Part of a small language model's weights.
Architecture: LayerNorm before each block, rotary positions, no biases in attention or MLP, attention and MLP in parallel.
Training: a variant of Muon for these matrices, 199M tokens.
MLP neurons of a small language model. Each row is named by its layer, matrix (down: output weights) and neuron, and shows model dimensions 0-223. Each number is 500 + 50 x the weight over its row's rms, rounded and kept within 0 to 999. Numbers have three digits each.
A block is one neuron, or neurons of one layer that tend to fire together. After each block is what it responds to, as a language model described it from the Wikipedia text at the highest values.

L12.down395:492442522574525554483458443512587500492471499536419510465423468503525493655484386488559482470548504525501540499523540465554497570530425449497606537472528561433609544400464527553542565472447424469459573572507556531536526437570454484511436388405451428486475431496520521471407478513408519460508552516405519437478572453578493524464577376483522532606503472620484414518467473493534500499468473528586515569494538484586541434393482447474520490536477501508450454549468518532474553406394413516458498458528460480555498516510538578458454492478478515513487530497461500485554519514546568546467431527530457476538595601480551549529556506474560494451499554503498463541568569468549574521467
Verbs and participles right after a noun phrase that link it to what follows, often split before an ending, e.g. allow(s), used by, mediated by.

L5.down93:494526436568422516563558569484537546558371463426501460511480515495512482551489486541493535524497512567532539532453436423429573541373595495446566569492533477507528516577537430488512480445460424449432469565595521477509488465548602374469539538464524492619505594464474433566462567500593477498451523449518532539500505468466514486415474505458434435593463478485458485426479460492464487546503506467424461514453607447510561569484571509509507549427486532443453556473474499447515574589534438479494543474473550574498528512516482489536500547489405542504484558518472369559423454527528545542484464584573489428579512531470420550572423554502461466421472516443503531470519423539564602492554
L5.down191:532455545493552515585477429458491462441493480454380478460439524516449534417523524590529485492498599483404567603454589520461497488495492511530535508499458487555563408584502454502446550452505498509453509534505439593499454497527596592526486523576483399515469543596538578567499483460467524447435557504517529468496559471550507500494559456464490485487559500378506562525522452556459540510550491518474552517512495655450479473490535581511469550465537492480453502475458525460528523574442502586588523611473442540519445412490534475484541417352499542502521414460505576457477525441494541518459588471508526488518418446500389563422510537487546517572563434567480389471543399505550490495527
L5.down495:509530490486483453467421533481558529536510504579572513496492555517508508528482535430441459598560460440513534486533484465453520487515456499506508494453444636490553495493594517472433542496461506463489505421516517442536510539520491430580540445506512505466591469489505528487501439655496572550508447532430512450505429452507576433533571359541510527479502549540521552544485495435524463460457567464550504471543501469519520467536438561481512534490553503543387505402537522502540515509450400475531575519456575484469521474497514451381522476446480524482444401396480634547496484536473499427576599475592432430629496507507559469476506564473476593439516592528423494435436453521572536424625
L5.down832:540476458499430523511624485535482539537433538553523555478474545575548499530462551510469494566554407450493449466437523433499419494520629492530491440545517557543497529621525449485404537516431573429477546542542453466529533516526496550458486458513507522582612422513541534497486406457507517560500440508469568465454466524450579499447412478495458466544476463471486491529533454556486483553495515300571546487578469523507459505460531573410520562521503464536399488532553457467450490520501511537457512490532477484396575500509556507537502508512524604481458479572548450510447482531587427657421461479479526530584515506514527539445502532460459452561460569495429493484496434423454417492630
Decimal points and thousands commas right after a digit inside numbers, e.g. measurements, percentages, statistics tables: 1.58 km, 2,651 ft, 7.66%.

L13.down50:526472431521497432496581501562448468501468478506547566697614405406563503508413439530480553498431509446487516457460438501545494440492519524477495498463469493492576459585507500503525447496471381491430547535456518485534541592497569437436558526494549488492485511539526495468537405472523623442518473475542515483460518594599496476466448506488561491567521558458589391552517584504551447525570548496462604505399621467476489457460497548517351572544450496507489482477493421442506473557476502524421549485476488507520531441596471497542548458526533487558551521484511468504582467451478518525505508430546436430491583503488554518417531508540459470475541379519553459491528563470513439487551
L13.down466:502439435509470413420563462521551511431564478487503546650486442565540482560530559476510397495413513375524535527528483509565519534545489548490526492433550480472417521616521561455488530467451568539493380489508411541447548459578473463536500497469529516465513541474415483651498490506480484482483421500513510481569508507461477435517487525420473552513512440513487511472490519520540540508572525412529569465494539534507502502566449509611440507523494493509443408592486455442509402444575413525461514492477505565531410521578490554541502573524485430526516453619500502509451390476491622431466541538463466405492454600499562521592467445482515399514465527406548484518461472468526541498476
L13.down470:567502494490515479517576479517371460494463572451516579530548574513512480448604511564543522558549496591480458501503418542507456539535517396572443507483534616590428519533488559484462465481476495558487442581422575573532462528595545442530559519448485490542481472462605460559528483490398460584480534472474532533543508572549524499423479346516488503519462550523570492514518486460489484479489430460524615423576581527441500566476543518450513505485478378516528522582445377440507489556471435523515455513499519497473515402500440442455556463497504532481421495418602453518427539520491449532515484563438505621493477415491499483507497418500556456610533463451504431480535511466465461482490
L13.down874:497504508490444450486533502396553535514454499514523549562572496584478513517449472487462442615428473511413483553481555466440460562442483486564553465510556480423429605471581491417572518462459441474574520517461580498479479383547544498423431550479591528538530481573541539529527529497529465615513557526477382559505413466486494523574471568412537461552538547446492413568432560466507449537515466547592478410476475451493431464499517372430515508531470603513538513405500526527483476500370503524479448592537492557498536461492456532411589491528503495516448552506492449554502516485458444486517490490441415452424635510485498579518575500477490524467564489578500524545508489577482472551507
Decimal points, commas and digits in the middle of multi-digit numbers, mostly in sports results tables, e.g. 56.0, 13,080, 2004.

L13.down29:562456545556465523484494495484487560452590536474543494428504501428431499531572436435585475549402476495588531540503483570523441442562428437384507495526436490403484401526446552403480509523422490436553606518553454490482499512508458555459486457530473493540470559489444554486417510515466486511563448632477498502517505540442528481471486539475460496506508586488511525462427511575517466462506529462421467518591421472555343438570468542431584543544488489485559546562539458500495449594472417540439558571460501483456606420520503617568509538459444506507536517477478468488475470547400473539421544496579578522506452478476537530445419547488594580511520506480545499453529511423487416499540
L13.down205:463528484453481480489466523505521560446508468412497512546494500519458519582571421493547549506570491464495467504524538450493471551412525528524559554575506568532585571589498503429489521435425530430493557447571474430427510585514588495498482448466563569456419530441560423513553504459493535568545505573480538507452449446541482471511458633633428494479461478405488452519521521464551431438494519498534522513493446497518465534478448435520581451509491448542571481571596510632488401574455524519517471526520566423487508494534474528577597425431533439467431508489397432504469425438481477517492523435432524517558501585568491412503497382438541557495494460426482575542540467463504465407549
L13.down409:475553499506534498456449497512586546515555434544514485477462418565515619501590507591390448512516527530561454581487545502462478534392489487451516508563539541501493436526508558485494537495451437471557552547484558464524486508596499427482484546455481479421501469516443511451515464566509508561461508508368567544553535558492465415564500476540519479546501527459505450547484475544448470536582497537461536460522439492450539488374432530433512579563528437534514486549551534447441438514484556525481376405436454395522524508409581467485514568444446508492441519608465495505489522426500486513487510480461476384465523550484588621616445469511541547578484427529512541551579535552464407454401
L13.down602:465458438493506502481452516441543473491522457565436480598486478393465513500460503454483503553398480535552515459470473506438504540534452563642433565521413547582482555562567516467615538569481508567500453500547480504402505591487489449479475460494471506491413481608535512478516478548543520449518415507403473393464535537457511592549549551419485476479536543502544416496491479529490472562626465470435471533487509588552436520562544516484595489529452568574496525437408487423566626531508506510408445578581482382536534510449407487484465521447429490477564544534534517470485453526438493559523561449561533520521513522559512424469472536481502504532523494506542536583478380481467516505413
The word "to" right after a verb or adjective, mostly introducing an infinitive, as in need to, tried to, able to; sometimes would or not.

L13.down2:543465368449548555513499510453401523484414490476572510517486477511541569465536554458498473481560446380492526488471490505403467520522499422423530478513536515525532530519469506463502447433489599496577513524489284560478510549526472411549425513493600492467539451415532446469522534407538544474449527514428534595539460567552440440578459484414568538473495485527479527533537425507473507515434478509514526532444429513538510550414500562467549453564610512559414450486472538581550496558489510542458572479517545533419461533601485522471516474550461418425508420462523587505466517489473470436389464481584553428468477497503554543504535482471459542416487451461476389556529464484537533476493
L13.down358:583460476543531512509616505461427544497496517645505508595543535497491497484421473476502517431513529436620497467447457521523486465505481527493509502458507506547543553420400537502504498513548467513524458543553558426513510473382527476514571401471480469503441560537538498518515369568514548455457594480478530525458538528545487502449506423498501512444590454507483505519527571548499507507574520481473572494417472495461522546457432584606419506560464457458372478548518508481479565497584534486444443516569504554538483467547455553476582459587542446487501511494415411559502372591486468425538584544467390417437534499539413475459531527551534492471471452531532464568597443522409463554527
L13.down526:504600565548534526476420569552532361430478623532471457526452526559479554538449520548549601486497466519498462447457441505503500491452496485533453535506550568486572432473534482479486442430518494479529520488527520482463572535497656550469445485487524492490462521466498545542451457533400505523514505491496483631439521495554396412505486491493520529480524486526435452447498469551479551500503459432463490576605527449451439351504581385551544500545552500551512529481517514490484525552501493599496420439487450472557503583487452411498514544550550523409501529476536488460412531580451525452512536559453506505555624550493636530409519464422468481464489553530556510519373493569515484551518
L13.down652:538576448443496571512449504499489491490478480468515512529464381496504535429474495539477484421568474500550426504486554507498566539444566390448478568528476541459492569550490418531528509407485541541519498501463425417505416470486547476494482496499490421558525592493547482553485456535573593432519426542429427438482434447454522515547453545435473476485437509376437585642539468516472466583534597503540440515533517568511508620494530502458564444465539511492487444524586534495521485525555476539434469556602552601534611423565531468470602499469525514476540426528508506519541601432469572589530542566495485423471481563455494425429523518545516470416431534497490497418500521494421455491462
A lone capital letter (B, R, G, T) opening a split name or abbreviation, mostly in tables and lists (Blk, Blizzard, RSD), plus bare spaces before numbers (120 km / h).

L5.down205:457594477454494572471557427429598493438486504516455493576482594491551544576537460484525523514459528428596548477438570443488452477534531525434665570439454520464541482496456424424506496419388469529472480584535474440497474456541535523552498580520518514588506507473496566413460510469538504515562505538430487470466439494562454466485593424447533431553533465519485455443387583493525512528395518491523427576449613461485521476568417539431517454468526457609455558564551490550581491526401462499529458506449477533422528414512520511540542540492513535516556510464436434408515563514520500502512530491506534490547453530456534451492543392508558538526516424540519424490555540532566578530510
L5.down388:475584533492563473534485495469491459578513486555471423570473598504439468544455447506516489461556464471508565452512523491594451477539423401539593473459518400539446481548585534498581446461590527385407535521489496458490512560554545498544462597524530539422525522543537497479537442566592465476553469512546506497468509575492494519494553426498554535385439513530451360546507476588481478464529482513550517393512411453474485482489500496476505490493454522498447511501560458500479439476431648483529514475490452537516463427613566555581450513518599508580494518462512537468516494446451475403424557511504540390427509465570542530523528509503513511559543622406592509513523572546466458454511
L5.down623:471496486505500557542570453460528509495484521435511544457452648447480464534557477606501499469476501573458466486491509467539536437464470502579520463421459530435579578477570531600478474479494465510433517510509479452443393474587459525598453509434519558496493434572560549471456546524491447440477537522527567524515545419494484487497644480592519521501572471538583499498392522525539494522472614481402504525418476486538549471412447513508498460469430454426419480483545587628516511476419464452514511545473471459430448517489481510561523507453493547564470469504470456599645526566548491491488544522509528424515606550457448559411479486494464472441429523538494436533504523365482515456432
L5.down733:475515565546495516524497529524577506476563447485572485548527535473620508568451508527476481488523519540462468488500488488473552532506459609512390534590511520399564456475517506571532494513569575476582479529553440531588491491534464465559502465500532449404571546543428463515473578524397494459496478533478550538513454420529463495453592566435452612568453503523461548439442468507493408546490557494379402468450429474539527519448465536581561472519484591486468408552452530584456509506450473405607417532415494490579518459574468452586556454481459466492495502470549563454455433431394455530508559474509496501435457601528492521535456487488487452408429503480523478537525506474558565570406
The final piece of a main verb, often an -s or -e ending right after to or a subject, just before its object, such as pursu-e, describ-es, tell-s.

L13.down63:498499456442449488427568488515449491487490481519491475462388531548519501482553600500490470547598518524567567475536546627460518513527478529520529371619462531572510559575518558435461460425480428405532445422418465597502552465484470509505523493396508443591423582501421520540554611526494497453551452490493545481557517534544545486481492562457487491492391448473528496498508587499437545533532472500452522525593469505508538397468522570657491492457549469533503551459514504429600471531482438596472521520469472563443446527549544392512443544483468455562542464577464547460450470512485494520599433489503473436427530599449477406491480506521565438565446520499485448484472520468522471485467
L13.down123:531596524466503510464523532451587628443461497552458468506514474424522474578476502579509531557531485574490484467469493492507449463570499516512596489468426531364516414548420479485493469564471533469562523465582416496479483555515521487524471453515457451497375424498543535504442435446456520521506516452470436552515467502528488538418485544484596495509524468498524484594510478413441444581449572460463545462487519603516450578549523551468462502505578460550593624526433365488435518507476471441540524480609569432508528578573424435362523458448474485510543476467547498531466482475450541505532509577548575464491500475488466524525509415395576479506530510509458465486486541375456419450496
L13.down292:570475458495439491480524447523513486558455630480504427483605561597459484451468497441464537517476452544497602484593513419489473515569577501481513491412644461509493484472381507572489495405501578426515503471413500523554453468511428545484490541538542590556474461510470546435534488559440479555514523562470482460533482534523478505562524504466527496577591474452562540552540499497489417412491385438468539498511519581358502461534475589553504476513483444526514516466444436584489583512610532480462542538456480470484459470485553539453524607509433566480548438388491491432539491493419493483549539588474510467478550532533486498475413465607540441448461476593498520491423522516489557556466
L13.down527:422454523526463429504479492517462567523483486573431488459502440483510512522519529509516538506510538480653543472576484523441401550490432486454459559537483515533448514459446523419452460523550456560490496418566455532504521450464450456478463515562475519505444431579468555490537484503471382560368476492502525586521567514563545380399412389485518528476493493416543523521567379502513494517479440542518458521480475466471506514459404507551491596540502411445481429538516545473526551586604482497518634479501554432499449472475406464505490549526530493426509567488519508579420532470479541458524489468541472535440451469554575584514463430535588583520494499542443477518553519479515630569406
First names (or the first piece of a name) that begin a full personal name, often after a title, list marker or table pipe: John, Robert, Di(ane).

L5.down275:433542593545438493359525531461415508451462436467539568519515466529471505489461616477538579425457446600521439456496436523491504469548468550500533559567516526428540469510480564586552469576501543508470505494479582541537574475540534507413477611488586496469492500444397566484474520513506505481493436481486476467414514433552526531477573481447544504533450502477507494527575465511584537519541484464496496474601492410461508500446523465576484502465449484519506519425548477478501467529468500511447501545419437452460575565417491552511396414489523591443558588515491523494448502542491464611509566507581596530515473453483465487488424444549524530332417492427560440570463487518586401452521
L5.down334:552446447500490449535550458563525557489481550528509450508522524573531686397465399492485428533463458555459449460531526577396582500452550537494476521474543506511372483531429458566475466547449511509479466399498493546497498390509567549419495505529493442462466507447503508518533523455558542449463467489489499502430537460651560413413491527510542490502448524570553453491503487480566504427422532555498538412566558475503457577512426538457506374454549566489463533524536517521474472564509476528500463495501550516508521490531461434444411480558433552502595484527486464540580430406472548504557575438580463505528521531482566472498453423543552498401533475539624533519495533519608484464504
L5.down351:586440562489574463521453422463460421416498459444583534515457506455509424485495505529491523472504516566570477641508428463539426560535538563461526516500473366548579480551383440417579475492463565402443522467423502482527558564581514522568563480535558448444531576520525492527502524514533542426479545447463456549521450525588512542517527465560600657463554504529543526488469528487610468560517534507474475417483402482503427592489430509503463574454468550437487428501518440519483414537545398536552552508522547527535464490494483477537520469449459465483492412487520533500472434511586555519587520578441563468501563571510568530471495428431517509440511456515468539560473488553512530517522
L5.down357:623617537545426492505471445514449441565417537554474523517540508563558457510513533440632491475527509503438500514583531508475527538473534521468551565491473501484582438471506489488416479484445390483396438382497505453520522496496475422495445484548406526490569578494501546534570426591477536498573547478509572528443419463474508536534583457472509437493580491475557538587499521465485503553482524365431462477602401450418463532448517507524488513517519461501470457503512501512402470499373473480501503501443473508538500471426504545475431507485516524566438552505471428471553565518438563467393461503507571425587575573500521552470499523506569406449529506487415510514516565479615420481512
The first piece, usually a lone capital like B, T, P or Sc, of a word split into tokens (Bourbons, Scriptures, Tübingen); also day digits in dates.

L13.down240:533506573408415496512529480517574579524526514553523437423536474428485555490388555455537481448469412513572443493443547461516508507441521504493564499478452576490518443595494478567417505491482478443380575472559579612417525437530396503467472517471536486453540484496513465505476479508460406563533542536531490599468538587493538509464508576629492507461510437560491523587511413562494469454506461478438575544490513500538460386489434456446436605486460500587506430423485500575505472439498519452516528521560553584494418521506500565506426548522465514452517526424466537456462526417498514411471440607463425523470530448602522536476572530481460498538521481478509504448471552567433507603531
L13.down309:512457513588509540473400514515576507453576444554480441510569462511542535494425508481453514533548422500557540456550524475447479477538469496574534539566455497505539518463517522519558429426694426521486592531508503458448487501563508437547462493481454463488526509474561489524612503511540540577456527493564477463586531508553384480507533414476549511523458494449538537517472481436599537434585502437513567455497503524514488462571474483405469511424497431483470479557515453580509558548441567537497472505483620550473475414517479495548490519488422524481430448547483542461538591546519480464519404517486474431465439542520380482518487533558548456392491546666464473508557547619565467561541
L13.down611:513508562543525518540448398588549446480477441553413505521551571524562517453483527407578598518520526490582512547530478545427487472539432615481483511540539464565439490555358453514501508528576489476482491610558478529525418465543524451432454531503481556447551557508441385487429468459488536500529569414473519451525465497468468581476568396510464461503500496601419449489557611441507536508545568548583574364519409581459527443509520456448500444456506544485591430574525484482499537420424519459509584486493449479489475442555438523536519504571445567483437519461482502427502505473531505452585433535403518471473505479578554502470500510494457517462517432477494480436515456497498411475462
L13.down826:444539568464435459565572530532520498490528508430520504495456459470498469432498539542619406497558512580526554454534590481471446517553490495548550445535514459488547473556534621503465495497571586515468544550455463483569576518516530374550523377458490596454544447548551457425500437486574477494528513523414433622516524484574482484494471390549436548537515534427565514471575530515447516583431490614542512622512403472499505455462550578497464535486531528492533482525479489487500487572524583490542440527578502594516522424428449531508506528480490496419421520534469516466506503405539493543546511533506619457511575555531479437513586437451440487496418429501500463563541521506565551480566
Word-piece fragments in the middle of longer multi-token words, just before a suffix such as -ed, -ation or -ally: different·i·ated, deli·ber·ately, translit·er·ations.

L5.down50:495421506410465500472494510478527534444434628513454493517500578535378420535474464514488422547569526621513458471456524501502419430517452441461502491521427524532487547503405502457527556460505469483523577471427534448440591471595546555507394459495468467540563471429461433505582524515442505464418518467519464543519489522525522556559542385508492512411449540407589567577548511500417455563486565486530555506444490434467582532490502502520517454509478555487520591416494474561506620575555502453538538528468517535452462418440507537501513613403478522517520512526516569565541426534547540455527537522439601486464501571596462535599541444499522463485491466485534491537522551419530557553570
L5.down301:544484482468446525532528552560535527515408515415516466450471477475511549513602437512494494532393411455450586431475546476440494599529473551527497581452427493485449483486525462457431512523532432594518461557499581614546555476499467490520461576492424509548443569471482462463549520513461553527439453461471585561474421488551470486461468434553536490473526613575595435519551506440450507442425428449614572467515551552543483511398487493571537411523555463459542483589468468568552518502493520523502523519551445497452468595477490562550396517497425467549509467445518510552520484439552544478506484493546452549649556589585490504567522475534566505500473464532477563497463646454535511527465
L5.down318:480495505532465451442484505526508492456505582558525522433586534497472522437531477382478505510484481546527411445557402625457490547515425560603518493494527455514506534474478500474524437530541545448504446512602508475481537569468486501474575535558443587400527470581472494490554520561572498517464480478502473586450470403408469479481426443601505448451461468476495413516521429603530586542444535494445560416510508451474549504549512480558457555410497465510418524402552483484582488493429468503514595584526520444495579461508540428490499537503473543397556574475542506575592490434527399517492528488462418504445479531469427506597407446386552429471568508504525513569463470522533492505555
L5.down501:485495566447484411477473454523436522483647536485556477458472518516459537506448503573526572535489540462538582383549468534561480494400491471503522567509510467347493526529452517497509536474445553531544529503462569427543521523503436417535467482496435498436571512508478468439504473505529451589514456423499396476508493567528606494557522410479446510506474477502545496596536526421541492515416397497495447510491576527517466648494556398429520461517580532519488461386452428472482529493501623544527505552502550497563576483506561534399461544536497485431492511551545597558406578480515501451550518516563412448566506485474457485489457465524477526460526594518460428503435515574565441455490
Non-initial word pieces inside longer multi-token words across varied topics, e.g. "tic" in genetic, "ent" in prominent, "ed" in prejudiced.

L13.down114:450493413441510570624502505549523492472604529583523513522502485478612439643397487549528461507560461508501451499546503502559513586453415494478542448532513529482509499558362426535415504536454480552454467559514442506526510491542474442527485449563437407538429480514501490538474430433449532440472441462438503540583585452492423537522470404532520424476557535418475532494475386527502477496478542488411540543483486529445490553556524480419549470358493458474439470586524493471544609495469423555468521463463493486559570565391514501493419522544491475508495521449508462458487442562424572533437480497551563488431528459617523521473534483564479508447479517513466531563536420575459502524529
L13.down155:522401448491502477480490461455437568392403581602511471378454626610490471531533524590450461504530525498440523485535449504544561527465472477506523479470404480572432548371482573580416616505572446430503487526437550478532431588536507507475518382649453463516470512506461537596497483541540494541536493445526501557417488551547390446470488570554491530515526614515499538431411590514543502554524560429563494472489437485499496445494497494397423451542550529512496455493450524483505465534479509561437515464460572516493476521528577458498546512476518504511499501557535542532481463485444595546459502440520472510529561496484478518425524549498427496520477479568512515563567428471463459534551
L13.down270:517527530535549504550403533636457581509408556491545546463483483518525481500453484484482631453464566605514534498515513547476470482524516467476569522486558510466463453555449503559520531520442530549473426516495526453493468560486501539508482406430363489405396557446526495475480465453460497539531408480483434512501533503566502544421386584530524463486544456581557478429450478546464473449497507505523571402540472451520475531472534416512464434526502563559552508462542423541445477542526577504461453606520488512535649516429463517567499559461445503564518561550511505518450595552509457498454532394493559490451492375445539453453560606538439498434446560466482422519399527465535495513514
L13.down511:454489470484461486443554505537446569497462503517506532513387513529501463533454479541486495454428525456466515507500514472546536555531487492541414475536460456618543505377456615513510426454541436462499506422431428464480574423502422440558446476525528363480514470533559531522445471568512487429512438502513438541466492591514489504463512522582522471513563531472623548567447482480510610632557497473560459445506443412454536568481476448536563456458445522491499580602500496474507564531554507459491467515495503478478437444352484498543508481463470586435598537607476495526503554515383455546453556471454439430453563523464482484437436504504528607563453500541466568569443510516531430527468
Fires on a clause's main verb, or its inflection ending, right after the subject or an auxiliary, just before the object, e.g. provides, require, saw, pay-s, made.

L12.down111:484497572526576493437503520437460463452438497481547485428411552516551424417495605480443398556584510529532560406560366421485490491527542435465504452488447515442553474594499475428500506463545489495537506532465476525543509458528471472544520487539592578563521403481514528506524545479419443582509518434536553465472501570509444490480511490471472436518513437486524531454556475526425606463484562432553504541535511469470547513469539578518595589489533505510546507534448500536598539531489532529530527469432440497460502492479502592436454525465499518519577541528422430474581439499411582594513563500394564447529466483582473540351430479430575454587497475454510462459465538510434454575422
Given names, or their end pieces and initials, starting a personal name in tables, cast lists and comma lists, such as David, Cla-ire, K.

L5.down371:538458499477542631579546461479470432445443504421518473516573528514515562493507490515579511539477485501494488542451578475457464500502528484513580531490468537589449557514509469506445510466394493574515531555438495489468545429517451580497490516528554554505467455535424505535524476473476392432542539403461487610411481522517495607427508500560590518499460549540523550452496542554601616545516527487538445453460421427496512508448511648483507579517470501509508474428474594515556483502566429444609461526544592449477564434493511496463460473604499470389404517548492585477497465515514556543532476375446513391504443497629543521490462530511499466456526477521480513580470541485478505600467
L5.down628:591472482544420565450438429522545532475438444543498499480456426497507493427534420482587533590480448447449502510453466479511514489512546466510485423515493593487398442565557538465528579487491461507476514610537472534564503514484517492448581587395546480516448441449440522594441545451444522559610509531513569572538493479468598557572467471518472503470467476461572538382495517448489453475436525447546494448458454485536516504617438559518534481502561526450565499503477586496517495570461479546488586486621514532486522510505493455463629469388422439498492537506437442478539564565539438622459448567508587501432545496491463571505463457542505548524424564451490483461532492455533411524427
L5.down765:576460477455492469447468480491534624484526487550512443506532408455484620443589517522507497531436504514525555422542471470543397541541586500476508462435501533452469524494405458464503474438573521469510497521556469418517462528559587523396547453399511637529534516519463474439468545462413513548472486459350524561494436589563429500518520462413584524480526529518513500411494564507540463474496417449530486456538473577588461516549556466443547483475507501473427573423545485400493474466501462554370494504485513524464437574505485503412546529453429442532537483498456502533463492491558505498492501483514581521568468498543574408514520571522517484492571510450603491641550511471555449511431
L5.down789:507450419512441593507461427526581554532516536482555374450459458504556535479522512406446476470487444462493520458515459659468463520518481481557601526522552537627453456515456393432534467514518616541552510454543515473448526483428470464473428514455496523569482529456473498489554513380440554531499467550533545555535567521523491500478423565526484469514487506445435500481533425449579532496551479456522483469400477524458371580468555568474496522522471562492428422542478580479450481431535504479465440433530463535501459476455506430529530475511421420463540486465477359439552453509482519566482508441482469493491532509469493583541541476451555571524455538570536577417394441523479524451617
The word "to" right after a verb, adjective or noun, either as an infinitive marker or a preposition, e.g. planned to, need to, grows to.

L12.down465:484594539476442556520425547636592586595488613497566521543480478552503494455420452481427510550446397495555491559479552474519569465475535505590491566519539490541481561483514569448499477490532420515541455525521429574511497528527471510452463543418449474467500515508527483466517529448484501398446495430520472543384565578583520488481480704518498533543491504490387410495478505447556521517483545547512501488560498437532428559532464441549549497517466553520574511494522572560592501510533443534404524476496441506603510462392393486485551482591501459497499487504491393451501568569510548533549499583515521517569414469425494479561544441527518512442527479558480480502443536538474487527477
Mostly decimal points and inner digits of numbers in tables and results, e.g. 11.05%, 22.96, 73.23%, 5,271; also table pipes and scattered mid-phrase words.

L12.down657:570475498508540526591413578494495496417481484485484509545615497546439506502526411508582419452559531472485511474486497562481425587504493491464462479506538537498469486433477584462475497403506528507528413467535546618458408482577581502523463450391412507447450521545471431556515427398457451515453553545529552505515532465489470393527463447555552544445461446482498495526434567542512426441543584449524531542572518499506456571534576531362522503454553497486487467529494416571469502489539457535525557483428472512498461552484477555428438439456538522415489503529468538540416404466494505365496442509474417538522372452497520497456473493517505568516428539410549485523574541491494613480559
First one-to-two-letter piece of a longer word split into tokens, often names in tables and credit lists, e.g. M(ichel), d(rums), Gr(iffiths).

L12.down891:556519465426502499590500478493561464592504493503501527484500542500501578559574447485474551545615517446494438504587559558488436413507543505557458511511451521453541428500436490473498374555480417589420531410497523528521548626494492477517414446510536500486568456527486521520547475455516495541450450503543452566516522529545524489525497496498496535503597538555499554537589491513532493440449461434534472531546456543499458409512448402514490541458394345466494520454561482475490536467563501531505462418464521431523535449359500530525385447418561479476466594470504494537571543493440455613552494583385528565530450581482516541483566526440527480519529610501447499510480506583495407528503
Word-stem pieces, mostly verb stems, that need an inflectional suffix to follow, such as recognise(d), eliminat(ed), intersect(s), supervis(e).

L12.down43:557503495523446528501496518507565479455422571480544415463623500494430586497441508567495425504542587535459474476491513436473433457536507506465557474514545491497519457535570515472547532518483501530444612537473605480480446546501530461428525569505513571436626466438459512513513482489475499497574525496452467549557432596582544453570539541573539473477544527541404434392387466438572508475493562448562529477543500485433414524415404485450581460465483492408547474466517592553488478512450472587546536500563617541491481488493465465544584407506462506565452493508493567566466484484532476517392449479558539555501532580516565509497516467480528556406546377524534517566517507446561463565436
Mostly the infinitive marker "to" before a verb, as in "were not to be", "decided to emigrate", "Want to Know" (including song titles). It also fires on modals such as would, can, could.